Weights of a small transformer language model.
Size: width 192, 2 heads of 96, MLP 512 GeGLU, vocabulary 2048.
Architecture: tied embeddings, normalized queries and keys.
MLP neurons of a small language model. Each row is named by its layer, matrix (gate and up: input weights) and neuron, and shows model dimensions 0-191. Each number is 128 + 24 x the weight over its row's rms, rounded and kept within 0 to 255. Numbers have three digits each. A neuron's up and down rows have the sign that makes its largest values positive.
After each neuron's rows, "fires after" lists the tokens most often just before its 100 highest values on Wikipedia text that the model never trained on.

L8.gate0:121149120109106097093149117143159114126114134119151154137141131123181113158119124165144086107136149090107105145077172106121140156096109127157081133156154132142135125107168134163156086129129160134133081125115130122132152123141109103153172117149136114128172101144116089138098112114125115125171134088119085104171087103137131109099143132106136126154168141107147136123123152160067123118147134129193164119090091115130086154132130147144107136127119134094162121120160129105161153141124122131124120139161128119099127082098084091154095155122092126119121149100137088154129147101153141170
L8.up0:077154080102108116113113139144113136181099123141148142139112111122124122160111114128106128169141174146113181173081185150084099116126129128133142079141100109174148146125123147075129099155107130117098108154141125115171101163140133125152128151164110139156164168147121112112121100166144085123114131120129107111115156106123130125150154100103162125176100132089136142112128155140128147088127116118145151178101126094134140095095118163133128116109113129122113116110119159092123103139169145129132079113141143146155102166133151137144107119085123111130160148119164168157122148130153148105
fires after: " ", "st", "s", "la"

L5.gate354:129124097141103094124093159107125095122133112165108121155134138134158113117159117161126128157102172107133111095071130133127157130108107142132088163175122151084148135130106126081125164141097108162103162139137119171133143133138104148109103114149136156122121081142183143153170104154149119148165130127090124116120145129137127116136171083109126115151095128178096101133154170138126110098128126107157151097118093162131084120146148147091167123165112107136148153128117115130136158093145150088100158141110095136107126128157120136085132110130153126107154114130180093118103114079129164138
L5.up354:138127105105163122129108124076140119121139138149116120103084123149161177176147117148122087094126126093120120136128123095152128120141090148128106134155150083111164171120154101148133138138103157145129138139108146116169132096056139174138136129122166137142128142158144118119126167189118129107142145108106161144170148119147185116085130166103168135130119135113161140113100098157135090113132165105108116100114147171129132165150147131111104136135119096132122114141117139113096123134082147142145092113121127127161128132133114093109095088150101123153133134080119103123105100101102139061
fires after: " |", ",", " to", "al", " in"

L6.gate117:133137112122133139109111106151104116163119145092111157155096141153108166098089134087108116128128154154097066097141109131136149153115108127114148119109107088156165125101110131101161105074080138154118122136148120099155119095135107152102113131102169162151143118128172176124156140145109125176118148110112100099156171151119096136142081100095100153141144129082152151162142113088129098113138153132080126115123138134172181114092151123135132149106145163151165160133165111136126091106160115124140138138112157117117139159146117113117125129095123126164132126177108122127131081141118142124
L6.up117:126125155128109088082149125111133121158121094062108112139122118122101132077141159165123104130145136056144120141100104136098120070129138109148159111141171170159122129110141129193146163126150097105160117111134095141126151128120166102118124166140115109172157140100125098091127119102149095110121145101125085125124135118152103148166131126129141126144150146155113143157129132142128144153115152115116138118150106130140115156122077089141141130097151140109114129153140135128113167131139147137169111211161106127179069138133108134110161107134125123148108148095130140139130141123101087137
fires after: " 19", "20", "19", " 18"

L8.gate328:106143102155116151138133120152164105085144114155114095179159140141127130140141129162124131106105130142111143126100122128151169099144112096101120080091131109097151133123130127126118133119149141138073162118105130123066104153129126118131139161129183134115143134156141124155098095095160098116107106181083125131112121095158208088148137132116102175152119140159113130084136144128090088149150145130125131176112131166140139129113124116147108108110109148103105157079119120115145113127136105122127151151107130126133129130146159113132136147158066096111134121140160120122056109097134164125
L8.up328:156163126141126089094168134088139111140108120136142125101100162113164131185121109130083120106155133126124124128116140132078160121141122151195078138142145110100172132110147155110134136109114129108113163149155162140137126126118152116125129111153101118086138122149143141145104118149167169123127129102100088129161109079121120134111131154119140143142161100155147114112180092099146141119134134093137133136170121114150102118119146160153100137141110164177151101151146120093115110161151111147109115114091092105092141127140158110119161149123062126090112087121143147170118095098119162095
fires after: " ", " |"

L4.gate378:181135056160108071126133182124141114110099173159125132107132132131103157148141094124125117107141102156115133144127119124099138138130086135143159119120135121135121128134110111096076125168113169151130146146192138094104090161154150104140130143142151114092110118131182075172127127133132114085123137098114116060123123117158122171106117153125108147139111130154143126122131110138155113115158122125090156115130130130089152141119113105103108114135084149140151126143141129142131130102107130156115160145099086132122149129123171123137148134115116165114166115130077159151113151129172157080
L4.up378:132097103105130145093159138107145187144123131121134104116117095145138108112134178090156148147136104133125167119100141188162082134114144097137112106131150090181107122130115145125119171144077170125135137102094102086132134162160134145123145117125131128164116116114149109088103093115148087143143119145137086113120108107130128105187179131132119127126153151171148089091139137125120101102088116124133146173095130104132157103146142119123135154078129136176145111114113143126118164159156096144133105152122150105123165100103128104129137114133115120160136170168144134109143143090142092116
fires after: "\n", ")", ";"

L6.gate374:161154116128119154120129141135142149102118160185085126146109075090100092128117112137105142118141140162131154172161114091134146144141100081099180144110172147133134101130125108108104112138139102130148149099074135120071103133095141150121166135157171098162123154126148100113140111099109128129120111115066139125122140110174180104126157121123110158158085113106131120132151145140158157133156120124100089178096093121137158117118055094088165179144129137140143152135162129153133114116119123120118112130146126108151134124131106102102145123112162137130114148153114135141108142128124121141
L6.up374:154132170114151106131140148124146132099101151117095127113098087105139067136111134136102117117137111118140144151149152142101178149111155181112129142144123169104101165140131172140117151144149096096137158117143111084087113136174110087144118083172113145104114120100143168113126143157084134147091125143136179087145148088124137121140142182156120147120127140122073107079140128148141086070111150110158123144127135121138103108150120091110095151130128114119095138124172107121134113130134159127164154159108120153130120151099134105134148135155122126117143113138169162130140165098122094131
fires after: " ", " T", " P", " G", " E", "e"

L5.gate406:107151112140159106085123152145137100109117141139125149152124093124127121127090156095104117135134128127101145171137114134072125108127168133098133130145150111126116130089132138123108143151155140121100153104122103102166107121127178154096164134177175152133118096104148156136098116131085132117099117124128183136124130133128139086146155096125105122144100073111134120179156096127115154141109109124140122143137164119143162144114119142146102112066166134100122134160161130132144145102120123141111120148146103137208134113120127141106154123131124108114135182125130099079084129123147203084
L5.up406:136104130157118162191147099093097140098110181159159142092095098156128109136150116134125156175116117138182130114121140104129158135145142114121126158080129127151168112108111137112139152121148110171125142130168115178154090139092170106126114129127059120122146117120105105143130126100147092142127116099112114129123101136100127124123131142137163177094147121111107101122142118106153113125151114106162180116110147090188118098149171130108135116132129146104130122124139143132101117123158096144123108155112105150113128106106154099123172161108145120132144175164128125123139091092071146107
fires after: " ", " O", "im"

L5.gate74:132113129166124115090169108169150115147123102168117120150138086117129141094105117127096142145115163133122127194114085167142095134082126113112101113137130171100152131161127117107084149110122117159105135089127105145104114122144111156144151130171111119110119109128115111153104173131104117142112112143120114121115128106125131103119104131146099191163144139105130120063106198159126140122116117138130126107116112111120157144081101123154140136093137161122124165125118180139131158126127152121103143133121098116147146161167121131155122142169111120204159169093135143120131111119092088125
L5.up74:096076174168106092116107114138107117096120106191109180131114122112168148108071108171140142135109149120151162153114163113126192123089150169124132134069081103096155121099155155100143147128136111136160143125145127105137115126169150108116131134141168139158100094125151168089123124111103159140139132104108136110127128122174160141127167100091129135125145134143125131171145122113158164137131152120178135105121141144102125112128132146165103136099117082124136099126118113106137099120145104135116133166115102141099123097126103127134129176122149113131095118133112142102139086121096113107
fires after: " ", " (", " se", " the", " in"

L5.gate167:099170105121118134090159156113186107118123120131103165179094177155106133141149164161107136152138169145087142125116124171125160135162120158132126073101135146115130159081124114154136126125081126138095153118165144139121134123139112113155154139127095122128090127157147099111159160087147171130120136122146162109129159131123158111102145140133097104158166130112105109111095138130114144091103091173145124066106094145085102153125120111111123133075103147145129121159140137151084129114119157108148142138110117090131127136125101135097174115150094118132158102101119158130148158132129143117
L5.up167:093157128098142084078102137126135148101144114143082127149117127155176113142118127149136154138129172109166126164114102144133129113176070139099108109139103146156099155149130126145117143141100141114139148183132162155141158115142116134113108092147102117113114104146162171107094156137164170118124095109111077110111103151126141112168136143131140173144114109125115104136158151148160124105115072134143138123110104119076141178140088134135120130112104115156162127111107124102107118125115120118156093096099108136110115144138128127145164132126169143145168101148161172101115133160112151076
fires after: " the", " ", " a", " to", " and"

L2.gate144:142144100132174132114135081080110129132181096138164149102127165081137110137113117105129151120181156162093081147086106150123158177129126111122119094084088112122108137117111125110152149096156112117121074147149077148164126145124148159111119145119141157141104094096116141099107138132146117087109116125151088128162112093140123144102146145142134129131161134130140091170129105103139129115112153106124148142153129147123151150076150111151129154144130110155149079130185088107145154101172103131139148134103142128165143153141122116131109079139127103123117119139164128146092155119134154119
L2.up144:139148113133156124124126078091093133140179101131159155097153158084146112156113114090136156130157159155090084147100121150122155174116118111133136082080078136122102131113111127115155150091143107108104081157151079154166127128121143149090117147108125152146125105091118152077118122145137111091127115116153112145151125098143128129102143139145126148146170139154148101155136112107113133110099145126128143141153125140114138153095133106160135138138130112159136065138177091079142144102187085127156152155118141119164147150156114109122092106156131122129116117129170132139098146129133141117
fires after: " ", " 19", " 18", "u", "i", "ic"

L5.gate23:121181120104152106184137098123158088123101140156094153152118155113171101160117089143120066138109138191149146103134148092082143123126160092101136083138147104146071132128148115114126125128171149146123139141140094120083154113133135168116157152144160108127112155160100097134126082159117151136131128112127115160129131121110147148085166107116142111138153126209166142138075128126108097112131117126149142103137150158083109124127122127129121133142165113111119128124129156144086114111142130139162154135135112124127124109145088099117150102141089120118160139089108150145142133126127135150
L5.up23:122172124109135133124075132111129087135152099164176154114123102128151123161141094117152113095144139084135145182123155120093134128149069139130170132134150118116119134146129073154085122122151139148140135132092130159101139154113168155155125127157124095106122144148091169128139094134123119102109145137131129144115090145109114154105105108078068115095153137135165129141138129120128141125165095129139109132106167149079127161099144108113152154141186108107076184110152136120105131111153098102139145138133150132153169128164122104121128116099120142142140133106095133158087115137135094145
fires after: "\n", "ed", "if", "d", " in", " M"

L4.gate272:124088162113089140112111136145197142137094154103097127150106132116121146130156146111132124127129092138111098068154115079094115134161141161100122123148105132128137093147145135135103129157148141149114110117132111137153136132136144100112216157121136160144106126149112150107176161109089144127129139179124068135084131131148134118105176099146094100088114119164127149110118119147131149070117078145120092123152128113115099140135129096129137129123146136131125088157135138152116126142152164127116158159147150117129069098127160157129140125154133158100119151128110152162128169107121105125
L4.up272:112128127129101131127156095167127152135159108127162116129131156123159120145135173126085096159118137168149111119120179113104176093175133140115125143144114121151154112130187128123078113142147130166139084124095151154130150113157138143100187081084104097126124128167139090116122088110118087140159149091129108099125103119131173168130138124154110134119142133104150194104093122119130120113102131102144122070123146133122140140124126186129126110112111155127100153111155113167110089114139149139104164114159102122110129126114123110148096085095119113148135099132115113108146113169137127149
fires after: " D", " F", " L", " O"

L8.gate64:103150131131101151147117143144105088150107168158101116138100106119157150086114113165144135115127146141126094118146167094177140136097146159123138113099136125138150158123120115142105113115103122164133121117141143119135100174139143118114143115160076182160124138122109091162107094150122119100154131112099151165136129181149093125152118113182126176141157143168121108102126088106134193124100118143149162142137130103091168150141143153143142124104112136144133132123126117126086113121127116111189139103112167134110118089080159083127116097128106125131132122142146082132099147127153119071
L8.up64:126102130138114125109107112139147102128111078106124087112151112098119149109134100143128154147139100131122127146155172120158123138133098131215134102098122180113150193060168140134141115156160117130118151112130143166150113081110168118157148147106164125114149109175111115119104138118111146128123124137116075148139102111121096127159108135124112093144082133104164138113111132145107132130137088123142128108106113090140141166139139149167098111073119148115150116157125136130117143153176073108131122097133168141102120131097127159150134112131113134111147077100158135114144117116151109159
fires after: " In", "oc", "ff", "c", " in"

L8.gate460:142110119123147088110102146133124156163105143084140128061118119089152123171127165132106101153098146159125138173089168129105138111114116098163155093112127126126119127093134103143117125157116107137107126153127094150131124152164174130113146157104158100130083144131162100130098137120115143112116102121073107161109129120139157170144116172129119107139116114089130163154145159158105159120099126159152124114130104100096138140121091149112098162160111092133122097096117158118136110137136163146112108132097157104138155136155144117137110151137164152143096150135207122085118096102115101124
L8.up460:124143081120171110160156143173184171111135120157104098109114116199090125095096181118114120145126112150129134142129156112125133117095121179098138136149129130134112124125134148117097142154132126142118119149099141108127142099104133153115120151113109103133137160132168134118136104112187134126178123110093133112159104117120128078102134144118146135133125123136149150204159160151155101062146111129091165120107163137109132099121083122121153124065109119131126069109121116141076113134150135136105108124132137137153142134156129140108120096130132126130110144179113137116143159124106155106
fires after: " T", " Pat", "T", " E", "t"

L5.gate198:141102122120164140121132114105145131101142132161099123161126106139096088125154114160144135119108148137105119110104165129125116125167105111133118124067155168153114095144122108137109164108116143101150127144120136151134117132142118081103130100144121134206115071132128125135130167162152148102098103092124099143148148123163126100135148128120092074122142161130134106127129165127062120120125122125109131105153142166145111133143152185110103163125107090120094133144157138134142107087156141076131144122137130132164142115146143132157114157155072111090161169159098131152132081097127121160
L5.up198:135123143076102149166121108186086059138154131127102108131139131098115125160130118139156124100148126132127183093122126095142103140112143160143113075101084121136147155127149150112090068177154126162151116137116163160110154102128145150202189123141111150089121124134120181143159161098102131161138092142146131128118149139152164100128137145132104122104146140136117109130154128119134127121133125092091101131145123152125133154142106086160135139110103151088145116144109133159115129157097150105107124127103124110143115105124117148111114134092134096114097106131176134141129147103094122122
fires after: " |", " was", " also", " her"

L8.gate26:126152196135109148086105123111144135096098128139137143102116144094158151103173143109096106114165126173101130103125106142123103161122113147135129117195146062130128090139159092093162180103132140106088138119140153130133128106114137120142134129121159112073090116164142135180108106133116125170146134142101118110083098091085131129123128122125124169127142145090111076119111092136117098125112139126166101147123161104096159123132101144112137121128099120136106144122128118114178118133111163157100118126111147140120140115126134155157148155139155158127131092118174165122140109138150115168
L8.up26:182177145118077134151149105073123102100128112136195127135140145094121117119127151158164123141134141118083155092148139145174131155114145122126108103070143140137106122118147148118142123123123149109130099113145124122148170140119159138075175101161118149114142130105097145131144079144084144111154150114132156122124150120113094079115145119090125143150139126125142130135173129151126131097117188147163132150142150104102114138139111118124158110125134109127116095153131115157112151126138097137122139121142162174133138054094127126191087119125125153093122098163147115138095132136152132149
fires after: " ", ".", " F", " |", " (", "A"

L2.gate491:135106136154093100149142157113123114148121134071105156142115140128084138087154107122140127136150139125091145068101189149108135133124144138136158138147131141109115080150130104187116111181118163123143147122151132168147100176102101162092132152070123082110129161142160113136140127147155140166099154096134108096163147117137112096128121100130119124142129159129134150130113152115168088104160142130097157125142114137105160171161094144118122149140098093110113102154115096078118148099128151113121157110150142090112091127137103137133101162139138123113124130131085141136150105134086110130
L2.up491:113138125130113131131150152150146159137125142080115148158112147129138146167154109155153101094136179114124158152106109104124082116104090121124115124118094120113099121140123119128135189132108156137136148153150091123134129113178157132139139153147139115132134105155154095085125147107077162159152141158142140155098183122142121111116099142153088080099131082115152097150136099125113129132113105109145121156121142130089124116125111146144121126168098172146107149152155137103177096120183097130106111162096107154074130078129131108111173146112103179099125147119109125116108146124129091119
fires after: "\n", "f"

L2.gate229:131170059151103135091127132123112091116119133160149137115104113152112162159084176106086120126095085141099116124117144140147117139124150163149118117120105123150105170153164073137121105106095121169135125151156155128129105125118109105124099105158135132098133111144099166097148112133130094160122176152118125124160108110153106167149090150141128114121177126107119134130143097112162134163129102132180142075126154146165130129114144111123127111150136121107103168095167133128129109132144137137167099145138097144158111133120077103108104145114121098133181123123154105100138179116112109095
L2.up229:136162085138116156130117156153134088128114140147116127070128142150139110145139139095121081137106126126130152138120158150122105149138115132100134172142099089116129152128142123107113118129088132135107112139150067100142159171131133105142129154140155111118101111101130181107182180113088109148147187118105156126090109108169149111132172123133131150124123150123168114175181096161138126094179124136128100137108132116142127155111117132130155101114126095111106132148138077124126100155124122106167129137094122173127130129127136103109127139114102064119142122076126124106138175154146102102
fires after: " ", "ip", "s"

L6.gate69:096105131121132110133153131129160119130134129151093106160105166093117153126192161072151135072163098128049116111092158098158150129152154114132112138108149126155169130115104120159127150146121129151109151119131157129122118121099181101138139137144138156106109144150117162152122163121127074116117141133129139130183085151159112175132083122131133141133174143142153123114088095072138133130155168104103116096127135107135123082130144163127150115164095098110127129091151114147138148143155113132098092127115101112148112111129112151126123129119163108117140097112125099143131158166133131107
L6.up69:103096111136116146154157157166143112161122118143178128107154124129160107123164131060116140124129121089097142138139113132163169136120144123127108125137104125139141133118169168148111173145135128108098105094129135158095119140064130132130115133130132119117110097106096177126115146161107140105124114137094075133130118073136127150145095128090135150123140134125184138151093148133135145155144131133141072120137081118137153116107105106097165209124127147110174145113117139103149144111173134113130149087126155144178105091110101103128128144111154121177132117078136119132127134123108118116
fires after: " in", " In", " at", " At", " an", " de"

L5.gate106:106128129097165143116145107087140136123157121124077127146156142138137119097130126135115181103102119095126121149119132153119147117143130071096165125189129146145149129135131128119137137171132145135152093177109117130115161103092113185092141133148115075157100127105121132130173125181159137125096109102104139126116090101076080160136126111138122169096124163131148124102154131122119152089143096107110124143167115116147144171112182143115094159141109123128125171130191152102126104113159118134100157117115120127127082155136120119138104112130115098149136128154117156111079127130144155134
L5.up106:182121110076128124155106137145127147062123102122115096085139099131131124108156110134174112154129126138119134111105160159124139124104117089150164119132118134112137114138135137096131090119100115175172137155178095128142111149137107139137126127107086136112116129113150149097188134145139128115143140112098100112125087090124099147156109102123086139162107152180134124133140119113139154145116125136137138135169095138121055124110133148154109122112108139145134123129130095154120144136118122176110152154115160092137149102171129165066154195112137173089096152106132131116128137118113125147
fires after: " 19", " appear", " 18", " 17"

L4.gate372:138131090094148119133133165093161105093096140161117093115140103114179136108159142128147102159143119150132127130106157087110106130104118106140132109131135110106127125107132140109147139153111180151142148153105144109169125138127121068129186120133108146151155136112142116168109105097124123085145154134159164124117153159088080143124138132134151104171091158128073162104180122168127075173129118190124159133115147106125123110154136150152125174139056116130161095130135100103112113134132118110131142126113133136129146109122135140131122126123131138129139109117118098097091136078124102089
L4.up372:103137112119144165122168146104158119144117136165114076146133104082160115117175163104169131154144124176125116097071127115122082146114136107136107106112127161145116105109142154119171160095124126136116175126134109087134120173106146121087173127138090140128138091120150128079098087111105113107097168151122142109090138140096152111100115146154123125125140132149109118138158136171132133137139119133115142107123154172145162160131129094169139160094098172137130122108153098114133162149154160098161098162080112114136164136126148084114122131129141121112120092112142128136115112158117101137
fires after: ",", " |", "born", ";", " and", "."

L4.gate296:148088136163090143136125156131173150091130114136094120166123111168121119191160104146127103133132106117127106139103128131140142114111133135098116066158147155108158112103111152114129115110129160141124117162109172133080115090134104141114098141128133109161107118134079141162101106157155108126103135121148109114137084154060129123144130151094159113104094119133126147170167083138137147129102125135130105120101112145107189178141175138152137156103142136126109107125137103109156110106142139145097126130137160140107108087135125135131089119102119109184101097150169142151100114113154153136
L4.up296:088152140166115152097114116109142131113112136117152174112124122071150141141157132136135132107125156164139162123142128153123115145140107167119086099124108134148110104124100152156145152139096112103119114155102140094131147159161169135117175123140091072120132126123099127107131116105076151159142153130111145093149118099168093118107141103153139114109114195126138117160109123109142111142178109145137129054129192110172114096158108114142116136135159145135136120116154137138155128115120134134151099143085136160154125109070118097116126103116142112115123094126144122090127186133086147124
fires after: " ", "-", " (", " Ab"

L4.gate206:103126137121155113099140144079134122118120088103129161140082148132114132127139127116144085179128145129103109121123098122179154130112124140127157120141091111112133117117154099158105102129161126133154128102119132071116104098147137135150143141118186126081117094115132117126112100138149139150167095112122123127106136151090143122146117131149192166133127141088162094177094141129135163141098122141166123140069151106175120142098118156106180111134117119141131168098133150135115109146109097158133125138105129154188125095119124133150134110160072169094133101156137145084108114146132157133
L4.up206:106100167158110129186106137105140112127138169215145154078100170095179135150112145119132153126140112158099115155131114154127149202139105142145119136100190126125125101152143135109150107154164148105125135108144107122111114127121120119095149141086165138167136118148122137084134148077155131100099140116153102101110136127133155151110185176087129156112115135135155119160100099119141132105134102138109137142146135108150107101102141094119128144096122126141126089125143138119110100084138105094122109119122133131158125137108129121153140123107116124090075128124146139135158159105122092120
fires after: " ", " b", " st", "f", ",", "|"

L4.gate487:160116137113156129121120141166150107113139101153092102123097129143125129114133104121143152116147138109101159136135105127129159116168119166120118119132123136127176093129126143123115111134116104085058138120142146090135099125112103141155142156131162115149106114118107157118096112086175121143132123169117117128132164127182150138144160137067135162142084124150123159129142078173158175152129105139093117110170124098155114153152089084124115116139105113187136093119150103143132097116113123083104099151126100098133151148124146131147103121087127117122126164149134142160109171118081079120
L4.up487:147117110089130181139106166148142146100127130124152131140131131086167123124119104171128143165128143108114123109093128111130121182130135149083140099106138122123123100115118101150123197147158126139138117151147108118149163107108114159103122136180102133126089100088158136158123147132106145144111134119112165163112157132134099106133129126091094136122112133099108138137140157146074072084158115142120137125130175123187100149094160124156142099111078105125171136107124090122124158076139138132121144144127125106128123121140158110150114164135103079130092136111150134151121126188118138090
fires after: " ", "-", " The"

L4.gate355:153148171141126160121139133122116172164116152161129118103079110134155076139115110127136124075129110152114140096147098117137138141124159110106080135120101083125104112171178137133147142112128078063099137128121094134103169142104180155105141150120109161153095132137137117133107122114114154134136085094157099096115127127113082141125181147101104152102181111101141161158138100133118156151078162131121123122160136150150152133132153133100150129143088115136152133139119117135146172113130097113091118103142135110096122145150085126107101120158163146145126110097139160122113136138106148131
L4.up355:119128124153129142098089108179124110131105105127081135147119144104150114100117118115141109148107118159153142109151123124128119147098118124116075110134038123122107137137131104144160167138128100147091134145161125102137172139145201143138111147139125145155102110130112151150102099092091160095160124138116145156136110118099123115194119140140097153119114100099150105134104064145129141142128101145131112154115119098146145156163112187172117114111105144123098147151128163160141127129126121131144143136109128135114143111121129114144153133122136124091159155163137143121119164157062129187
fires after: "\n", "21", ")"

L6.gate336:146157128170141097101132120087136134116123103144128131089110155132135157138135123114111169142146123088127075139110125155112172163174127130141137108157155142076140154131155181096111152133111131131126148132136097126076152155097109126092164124134120109130095156147159124164118106180134137188146132127101152113124121113124146124125114132104157136094128138108177092113107115172154152145093141147141099113120145100103103094068101173117135139155122119146155135162121091107126152126117104132113118120127101103113113138112116132071131126098125150143107094105116156154071124150157184120
L6.up336:173112102117147187131150135153099151128161150115129149118160151134133141100130133091094052138083075136112108092131164102122130136091140113148141119114119101101127114099138116142126095164117156205175082124100094164154131126182109109131173099139122109127155086122126075094117110108139137137109110154145111148135109123145094125181134122158125079109128111140094139133141151100132138147104104102119141137122115129149129139147114106140117103148135117125138123156123096135137155150115137079110156115136142144115169123133177113153112158119124126115163167151107135134125157096150107142
fires after: "\n"

L5.gate341:140145131119150110149105114101150154105127190083098153106073117113119151145121101128114097144157163140122171132148102138109127104133127142160073155143133118113131112106165095105063156116113114113133132168101182155167110093114108136111122135146182086133148113147159100149159113133147153129125141122135151173126097123184156157113105135132140134136140135142124113158169140100113081096087120122167113121112092129139115136150155110168164111102120105115100105107136152084137124129119125158119136143128111092122138105139120135102087090133146141154145086148107152122140112078151146124
L5.up341:105132094111133118135109128170178190081145130148113137137084105108126128126147112119120100156092146108139144108142146119146114099089109117121144163154125133121148120108110117152143187154115074088166099117153080157181150095109113167098117122129120110096128146149107114112140106103133180122107117128125115158134094128137158171155113113133131136164150128116086181128152128130148119091168067140160140092121081150126122078147134122150118142107164117107130103145142141107159110141131150106123118123143118143156093137128118129153131147103168116164151117154155123114148154107087143149
fires after: " |", " O", " Sa", " T", " E", "|"

L2.gate179:123145136112078135135122133138112161151151140100096161149166134149088084149131096097118176128140151096127106130163136113096131128063115110124117090099100124124109125114139150108101162139132088150142145123116073143129140149162112158100091141102152134172156123097166154080137126069116114112153098079139124107101131160124133138118130150097156111131141150152173136150112148129128154116129112116112113148141161113095152151098115110131098176112101152103094107155138126121129149113126133164127132112113114128165151163135136113156166088135083154150078130151145107113163160154113155142
L2.up179:122138138129091145149130115141166129094129177133148152128143145164130080131142134143104148177144127132119106100201134133127127145118151100174087116105116103157104130111111171099092118140122101140133143110112100155152147156131163094131073139108127157164165089132150183146129112098143130130123146099168119119094123135129107153120094116161158067112161163125165112137165167128113150122136097138085080133102141142120136089121119134103092148156123143069132094123120132139101145135161122131138095138091156088127156113106136143156154119130135162131125136118149088099144157114118133123
fires after: " ", "n", "mu", " se", "."

L6.gate114:108161127120130134094113118149124096122136142157113099133164116122147134140101116129154099109057154092156096160156153168148134142114154129152098140102093132136110102129093119140129148100143125098169139129110139106091114118134112149154138119091144111172157132143109120155126151117151158079138165114118147101063175099112115136110146165127160152120112115155135121154125121156142122123131169101105125133192168137149154111138142147127100122130113128121109117130139131075199115134147113107170097118108148132107085122102196117106163125131133152114165114156151143154093126134110087124
L6.up114:088146110134149077143131101123111105099174098120164123091158149110107065146130161148128133089122147143121125080109107152097153104127111132142120127116105118142136090156110138135146184128106122132137146109125134160115070136145136179118068155146178090103114134117142140173099106119114101112137120119121124161164103122102179157100172125106127184142135149137129122127108125131110136146160113134113122123108130123139116162178145124160108123123109150120162158161168115112142129105124144087126137073128148116102138153112145141106153073154117102129168134156165150104137122138131153123
fires after: " F", "ad", " Ad", " |", " con", " f"

L6.gate149:130163083126166113132156131114145132111109137119111136147135078139098107182128117149140131095159118070197176144085132136112146113145128094127098082109153133091117120155125152110121150126152094088131136132126109110141096120127151116133148088126106144102147133116191133166145135182178150140134162155124149111121141133151118109106109105161080139159123095133164151141109149154118100140120095118073139126104127131139113128135082115146060133121124140098138105139143131102147169149189122138112130127124136142126139127131108171145136151116127133084144159128113087136100110124115143108
L6.up149:175158140109099110172148118126170124106188132136159165161155095125066119142163135141126132095093103073123103092129132141141124090138159104139135095093143160118124101167116133113168171174143110136098136123128100158091110112103094093075148168105089129157157110145107104148145121184142114136124133117097088137123132116173141146122150146139090121121107107133125118107112148126112120168156120150148051157133106140151126164144115118139110145101143153131137094118157107127117143130129156131140130146108138115106098119117136086124148130139158106131150130145160117123134116151166137140
fires after: " ", "com", "hu", " Col"

L5.gate207:113162131119116110154126124110127152093093088157073125118101128136129089119108115133196152138084110132084137171176128120103145151115087138165141146119103106109133102153147097101139136111143143116115169145160174117148098131106160127123108120107111150173119107124119146196144133155088147098119106152131118119149105133129133095131109107145128160109169085111120143116129110157121159143125141147139165121122129093118103120127107159133088121122163107079112152123147131153142140131135106128135153162161154106103077158112132128131147085116171167102076146140125137084100153116117124163
L5.up207:095145156119114143135125107118106111108076079153097111118121107138133094122104152120200141128101123134095175128171156110110146167104116156138133131127093106079108141116132116123152129116112135129130188150162159118148132124085169160123113099087113128153124108134128139160150155131113152128127130121154143150145108130138125120130092116116095160108139097131112148132114133146099170134121142124132177129103149123133085148128098176173118145142171108114093123167148133158112109133098124128095135141171140082088076121123120118141133082110187130098095161129093103106097127156145134117
fires after: "\n", " and"

L5.gate455:128126124096130167136132110123135132116149126167133089146112096110142118118127142164137109146097181153136123152085135107153131144111135125119112151138165152111125140074097130047165158124168142114153122152146125191128118151081114125128094137135119136142101082141079066099155126097140097110110116126102112133090164110102115092153182136098165120136140123123121112098167142149090126119127145115163127115102145138120105103147171126161079117126141126149147099117139122135168132093120120148152170104099185142130101153143145116137136127146118150133128168147160144131096124107101144133
L5.up455:124158106126132070143131161100111132130198112129131097163149138145107132130142135113118111046094158128173177144135105174119142123142112148141129144136124126141117130144100095133116149152096123148131111152139134128121150134154086086125112117128100130089124103126113138097142112150134113130095095100116168159105164118161140114097139108115123134154132122164142137121124166129112089105111153154117144151131147107136183125099117112122151130114129106066160129138164150149133100113145140121101112155113100150206087070151148114144155136108097139122162164103143132130116127103175136146
fires after: " |"